python train.py --n_kv_head=16 --head_dim=32 --norm_place="pre"
MLP neurons of a small language model. Each row is named by its layer, matrix (up: input weights) and neuron, and shows model dimensions 128-223. Each number is 50 + 15 x the weight over its row's rms, rounded and kept within 0 to 99.
After each neuron's rows, "fires on" lists the tokens most often at its 100 highest values on Wikipedia text that the model never trained on. A number after a token or word is its count.

L3.up275:28 26 60 08 51 43 50 49 49 32 41 58 46 44 57 50 66 56 66 67 41 54 48 51 40 47 62 39 27 37 56 77 65 66 28 59 32 39 41 53 12 51 44 20 54 72 36 31 61 42 65 59 55 48 68 76 55 63 43 25 53 64 56 35 61 60 69 34 48 58 73 59 65 35 60 59 39 80 41 61 57 52 72 56 50 39 60 46 68 44 51 54 70 66 51 84
fires on: "7" 39, "9" 29, "6" 8, "8" 5

L3.up166:58 54 44 48 38 55 45 47 31 47 61 68 59 55 62 63 73 38 61 47 56 59 26 42 40 49 33 38 53 27 52 89 65 65 36 59 49 47 65 42 43 65 13 15 73 42 38 34 24 11 76 52 58 57 55 83 44 53 46 28 53 34 00 59 49 61 26 49 46 61 40 54 46 29 55 37 61 50 20 65 33 72 59 47 71 61 60 58 42 55 59 47 42 48 36 57
fires on: "9" 19, " m" 15, "8" 8, " Name" 6, " known" 6, " kg" 5

L7.up347:66 59 52 30 82 37 56 69 60 30 84 64 39 55 78 51 48 21 38 42 45 50 39 60 29 36 56 57 59 42 26 60 39 72 53 61 54 44 57 57 66 69 41 84 34 37 59 28 31 32 49 43 54 49 43 45 41 49 37 51 62 50 34 26 30 51 57 55 68 47 34 57 70 78 36 55 56 20 72 69 54 63 73 76 46 54 55 42 48 43 69 66 35 71 29 87
fires on: "s" 27, " of" 13, "'" 9, " two" 6, "’" 5, " his" 5

L7.up261:95 49 57 16 30 45 49 39 44 33 45 54 41 46 58 40 59 45 35 52 74 33 80 58 39 73 15 63 57 47 38 64 33 54 62 39 47 55 79 22 29 39 48 34 39 24 41 52 48 50 54 68 64 53 43 71 23 47 19 61 64 60 36 67 41 45 27 57 57 57 72 38 45 48 52 40 66 28 37 70 68 49 33 58 65 48 65 44 71 60 36 40 41 56 24 45
fires on: "." 18, " re" 14, "4" 8, "8" 6, "au" 5, "fa" 4

L3.up617:71 46 51 23 14 68 49 56 44 37 83 34 44 50 33 56 39 52 55 61 43 46 64 36 55 67 29 51 41 33 19 83 23 58 40 30 28 50 54 52 37 35 53 69 49 55 69 38 71 46 57 65 49 42 40 51 64 56 42 29 57 44 29 39 85 54 63 49 38 55 58 60 55 76 52 53 53 59 43 58 53 41 44 69 37 25 64 55 66 38 41 42 52 35 56 51
fires on: " more" 16, " New" 13, " very" 12, " only" 9, " new" 6

L5.up745:32 85 56 31 51 60 66 41 67 47 76 56 49 65 72 74 50 40 76 36 74 53 49 48 16 57 64 52 20 36 65 45 35 51 44 45 40 39 55 69 74 30 64 52 44 70 50 44 62 73 64 48 46 65 77 76 54 43 81 68 35 65 53 75 47 57 42 44 61 29 52 38 58 43 54 30 59 63 72 50 63 56 35 65 59 73 36 42 44 49 66 51 47 42 77 53
fires on: "\n" 83, "==" 9, "." 5

L3.up209:61 32 50 27 39 54 55 52 29 49 58 66 66 51 64 42 39 62 54 42 81 33 58 54 33 16 48 46 29 47 30 44 29 61 48 43 45 31 63 27 23 44 17 16 59 31 49 55 58 47 20 45 59 52 25 54 43 45 48 50 51 37 35 72 72 56 39 43 53 39 45 51 46 35 47 48 59 57 48 49 25 57 64 48 30 53 56 50 73 99 48 81 58 72 33 58
fires on: "9" 24, "8" 17, " October" 15, "4" 10, " race" 6, " November" 6

L7.up720:47 41 35 41 27 67 68 50 54 44 49 30 60 68 54 33 35 70 50 44 68 31 72 29 65 55 55 28 52 00 56 35 69 53 48 18 54 59 42 59 38 58 40 27 36 45 37 21 57 62 51 59 50 71 63 43 53 64 25 51 26 32 52 47 50 64 37 24 17 36 43 59 50 33 52 76 64 59 30 49 51 34 71 64 59 47 62 69 58 57 52 63 40 48 27 26
fires on: " to" 64, " not" 8, "t" 7, " may" 6, " could" 4

L3.up393:19 68 47 34 67 44 57 46 50 61 56 60 58 48 65 48 22 53 79 57 52 33 32 44 31 40 56 25 37 46 57 72 43 57 44 47 68 29 29 67 25 50 33 44 51 74 33 42 63 65 49 54 55 41 50 46 46 31 42 30 41 30 36 47 49 64 62 20 59 77 28 20 55 57 72 59 49 52 69 60 75 12 78 65 62 28 21 47 46 36 45 61 42 83 46 70
fires on: " " 52, "vers" 12, "min" 7, " vi" 6, " p" 6, "1" 4

L3.up747:34 50 27 53 35 55 57 43 28 59 23 41 43 57 56 82 16 41 83 26 72 21 58 48 54 36 67 41 44 26 33 54 38 48 64 34 51 64 30 83 59 35 25 34 77 56 63 24 56 42 51 46 56 55 47 24 34 52 56 63 23 81 51 60 52 51 45 35 24 40 69 56 59 44 67 43 28 45 44 64 46 35 34 64 61 77 61 58 24 59 41 48 43 48 36 64
fires on: " to" 39, " not" 19, "li" 12, "tri" 5, "t" 4, "gar" 4

L4.up426:38 55 45 29 26 45 92 57 68 49 56 25 65 59 62 42 68 50 60 32 52 53 36 13 31 43 45 62 28 49 43 55 33 63 57 37 43 50 52 58 75 60 53 42 68 48 68 55 45 45 64 53 64 48 80 45 42 41 78 58 32 66 45 61 24 64 24 42 44 37 16 88 33 61 57 41 60 60 50 33 31 72 57 57 37 46 33 37 49 54 65 42 28 41 55 45
fires on: "==" 79, "===" 13

L5.up647:43 70 53 28 60 56 56 67 47 46 31 58 40 43 38 69 06 22 56 31 29 42 35 44 26 61 40 59 24 39 34 55 39 36 61 41 38 34 62 57 33 52 29 63 09 51 46 23 13 73 45 53 51 36 63 57 47 33 46 32 44 40 52 83 51 61 54 57 36 34 48 40 52 38 36 78 01 35 45 56 53 51 63 48 58 28 36 45 36 58 78 55 46 48 49 54
fires on: " A" 48, " a" 18, " At" 9, " He" 6, "the" 4

L5.up333:45 56 51 43 50 53 37 13 78 60 86 82 20 58 48 45 25 35 18 17 67 42 27 51 57 64 44 27 48 37 37 63 73 45 24 32 40 58 37 51 49 78 48 51 69 63 45 53 61 41 44 38 39 62 65 42 56 65 35 36 33 56 40 59 64 51 70 40 73 61 54 58 42 45 52 60 44 60 62 40 37 47 50 41 24 61 71 33 66 40 52 46 36 52 23 55
fires on: "s" 40, "lus" 12, "os" 6, "ón" 6, "ra" 4

L4.up435:43 52 57 59 30 62 24 54 54 47 54 39 25 51 42 34 40 57 27 20 28 75 43 56 76 43 53 47 74 24 38 74 65 31 45 32 32 69 71 71 37 40 62 57 44 66 51 47 83 55 53 57 19 60 65 35 59 63 61 76 49 03 52 18 26 53 46 43 56 43 43 54 55 57 44 60 31 58 53 36 50 44 58 45 28 54 63 47 70 24 28 47 40 39 35 40
fires on: "s" 73, "k" 7, "h" 5, "z" 4, "j" 4

L3.up434:65 49 40 49 60 51 45 44 42 56 45 51 29 21 30 23 39 67 54 34 41 55 39 76 58 41 51 45 80 47 46 78 43 37 42 33 66 41 45 54 56 37 40 72 77 76 73 64 34 33 55 16 30 71 55 57 70 72 74 54 41 59 46 62 42 61 37 43 71 79 60 54 72 65 67 69 56 48 56 40 43 40 58 47 18 70 67 13 75 30 72 30 68 41 26 45
fires on: "s" 63, "o" 7, " containing" 5

L7.up244:54 58 47 25 43 47 48 55 36 36 49 23 46 61 42 45 39 38 75 55 41 33 32 63 43 59 72 42 34 52 62 66 68 69 35 35 56 52 51 52 71 20 48 44 73 52 48 38 44 58 49 45 32 58 60 69 41 50 55 28 71 32 43 37 38 99 65 38 46 24 56 43 57 35 52 59 39 33 58 47 55 52 66 63 57 16 21 86 51 57 65 72 72 47 36 46
fires on: "0" 23, "\n" 23, " would" 12, " to" 8, "th" 4, "," 4

L5.up476:46 28 23 79 72 44 43 44 45 59 34 35 54 45 40 43 63 49 53 13 37 59 47 70 29 48 37 36 79 56 32 47 59 44 35 46 60 65 45 77 53 65 44 35 57 67 22 69 41 22 62 52 56 54 43 42 69 37 60 54 30 61 24 70 67 47 51 65 57 69 78 49 46 60 60 47 50 51 58 52 58 53 48 85 46 73 78 35 55 31 58 46 38 85 57 50
fires on: " up" 22, "s" 14, "w" 8, " off" 8, "se" 6, "bay" 5

L9.up345:55 40 45 20 28 55 50 55 28 78 33 36 86 29 54 51 49 50 61 64 45 49 30 60 57 23 61 36 36 42 28 54 69 79 59 34 75 62 49 35 43 17 37 42 69 55 18 50 68 61 58 75 56 50 73 57 39 67 40 46 72 40 60 56 44 49 47 67 27 43 74 25 45 40 88 55 67 43 48 59 44 24 49 46 65 48 49 54 53 29 18 45 37 29 38 52
fires on: "1" 43, " to" 9, " and" 5, " By" 5, " All" 4

L3.up231:76 38 56 55 50 57 36 67 29 79 52 46 33 29 58 48 36 76 37 28 58 59 51 58 62 51 36 61 51 33 52 79 40 29 33 35 37 54 65 58 32 51 47 55 73 64 41 49 46 72 48 50 25 36 73 66 46 59 61 38 24 39 69 65 71 47 33 07 65 20 60 60 59 82 67 50 49 42 42 64 38 45 41 42 60 44 50 34 58 20 45 70 56 28 36 26
fires on: "j" 30, "mer" 21, "ili" 10

L9.up191:57 63 42 17 40 49 53 60 59 75 64 48 22 50 57 32 62 40 59 19 57 65 64 45 38 60 21 54 52 73 61 69 26 55 67 29 68 42 61 48 57 39 46 42 70 49 55 32 73 49 30 64 62 39 39 66 42 41 44 31 47 48 29 40 48 47 40 40 69 20 41 53 46 63 45 72 64 68 83 50 73 37 58 67 51 26 35 29 32 62 26 56 38 44 62 45
fires on: " more" 13, " with" 12, "ly" 9, " very" 9, " and" 7, " most" 7

L7.up388:50 74 33 18 72 40 29 63 25 49 42 55 35 80 38 50 49 46 41 67 40 46 49 57 52 44 50 35 43 36 63 66 59 58 45 50 72 35 82 65 57 72 42 55 32 64 31 46 44 53 61 67 29 49 54 48 42 23 72 37 60 23 61 34 52 63 64 46 38 65 49 41 50 68 70 46 24 37 60 58 47 23 41 34 64 47 63 32 71 38 63 49 43 42 46 56
fires on: "P" 29, " p" 10, " need" 7, " P" 6, " H" 5, "min" 5

L3.up643:79 41 39 51 52 54 47 38 83 57 59 54 63 35 30 18 39 47 62 55 41 44 31 65 45 49 30 11 49 14 55 72 66 43 51 63 49 43 36 50 47 69 54 62 59 71 46 49 43 29 70 16 62 82 46 71 44 65 39 62 48 60 62 46 52 63 30 63 44 79 52 38 41 61 70 33 55 47 57 32 40 57 52 58 35 87 58 36 35 35 39 52 41 71 28 50
fires on: "s" 52, " medal" 12, "th" 7, "el" 5

L5.up666:41 42 49 39 66 26 36 35 49 49 49 50 63 49 67 58 46 43 28 41 40 75 68 88 64 57 43 43 73 32 53 42 64 60 59 48 78 69 35 60 46 12 51 20 39 63 51 40 27 47 56 53 43 84 38 49 43 58 71 51 87 46 53 56 48 64 52 57 73 60 23 57 43 45 65 46 45 49 63 50 57 53 48 68 65 37 55 33 72 61 51 23 58 36 31 11
fires on: "\n" 36, " under" 29, "," 9, " Under" 6, " As" 4

L9.up9:63 50 40 43 58 38 60 55 28 69 36 45 75 40 52 56 73 33 64 58 66 45 47 31 67 59 68 50 48 30 27 51 66 99 74 46 51 59 54 31 45 03 55 53 77 49 41 46 72 48 57 53 56 62 58 23 36 59 58 22 63 43 54 45 47 27 77 44 42 47 34 42 55 36 49 44 52 60 54 39 40 51 41 53 38 58 43 45 70 60 51 36 51 50 44 66
fires on: " and" 26, "ly" 20, " to" 9, " of" 6, " much" 4

L4.up736:56 56 40 38 38 50 81 26 53 37 52 50 47 43 40 63 39 36 32 46 60 51 52 55 47 56 41 21 25 37 39 55 44 51 53 60 57 54 48 75 44 16 46 37 60 49 38 19 29 31 46 65 41 59 58 57 41 26 48 24 80 49 25 51 50 51 48 48 61 45 41 18 40 43 42 45 41 44 47 55 39 77 45 73 42 42 32 55 55 50 66 47 32 35 66 35
fires on: ":" 36, "," 25, "\n" 10, " ft" 5, " on" 4

L9.up551:57 71 78 38 59 06 38 62 46 81 54 46 50 55 66 59 55 46 44 68 55 52 51 53 91 44 63 69 61 13 24 38 38 67 55 43 59 71 77 25 71 35 32 33 33 45 37 48 61 48 42 45 54 42 55 49 67 71 53 75 23 54 46 46 41 42 66 53 42 48 60 39 76 10 36 24 37 50 55 49 45 71 25 64 46 68 53 49 34 56 60 47 20 68 68 68
fires on: " most" 21, " to" 14, " both" 12, "ly" 5, " Both" 4, " those" 4

L7.up722:78 36 42 51 46 57 28 36 26 37 51 59 64 34 59 59 09 39 75 53 45 70 43 34 50 48 25 97 55 57 65 50 28 48 71 64 15 57 43 60 47 39 15 48 31 56 66 50 56 68 48 42 59 36 42 52 53 38 37 37 33 26 67 37 39 51 62 66 38 41 84 47 46 27 60 53 46 59 55 51 41 48 40 37 30 51 30 41 57 62 64 68 40 75 34 75
fires on: " a" 36, " A" 28, " US" 9, "A" 6, " The" 5

L4.up283:41 81 77 19 70 50 34 61 27 84 35 37 62 61 47 62 72 71 36 48 61 35 26 47 61 74 50 45 74 25 39 59 58 89 40 38 64 37 63 60 56 56 49 54 67 45 42 57 48 57 06 19 54 42 34 38 29 50 56 48 20 44 66 27 57 43 54 33 49 22 26 46 42 36 49 33 54 38 57 61 35 48 54 66 45 32 64 41 35 36 49 52 46 78 46 71
fires on: " to" 35, "ly" 15, "en" 4, " highly" 4, "s" 4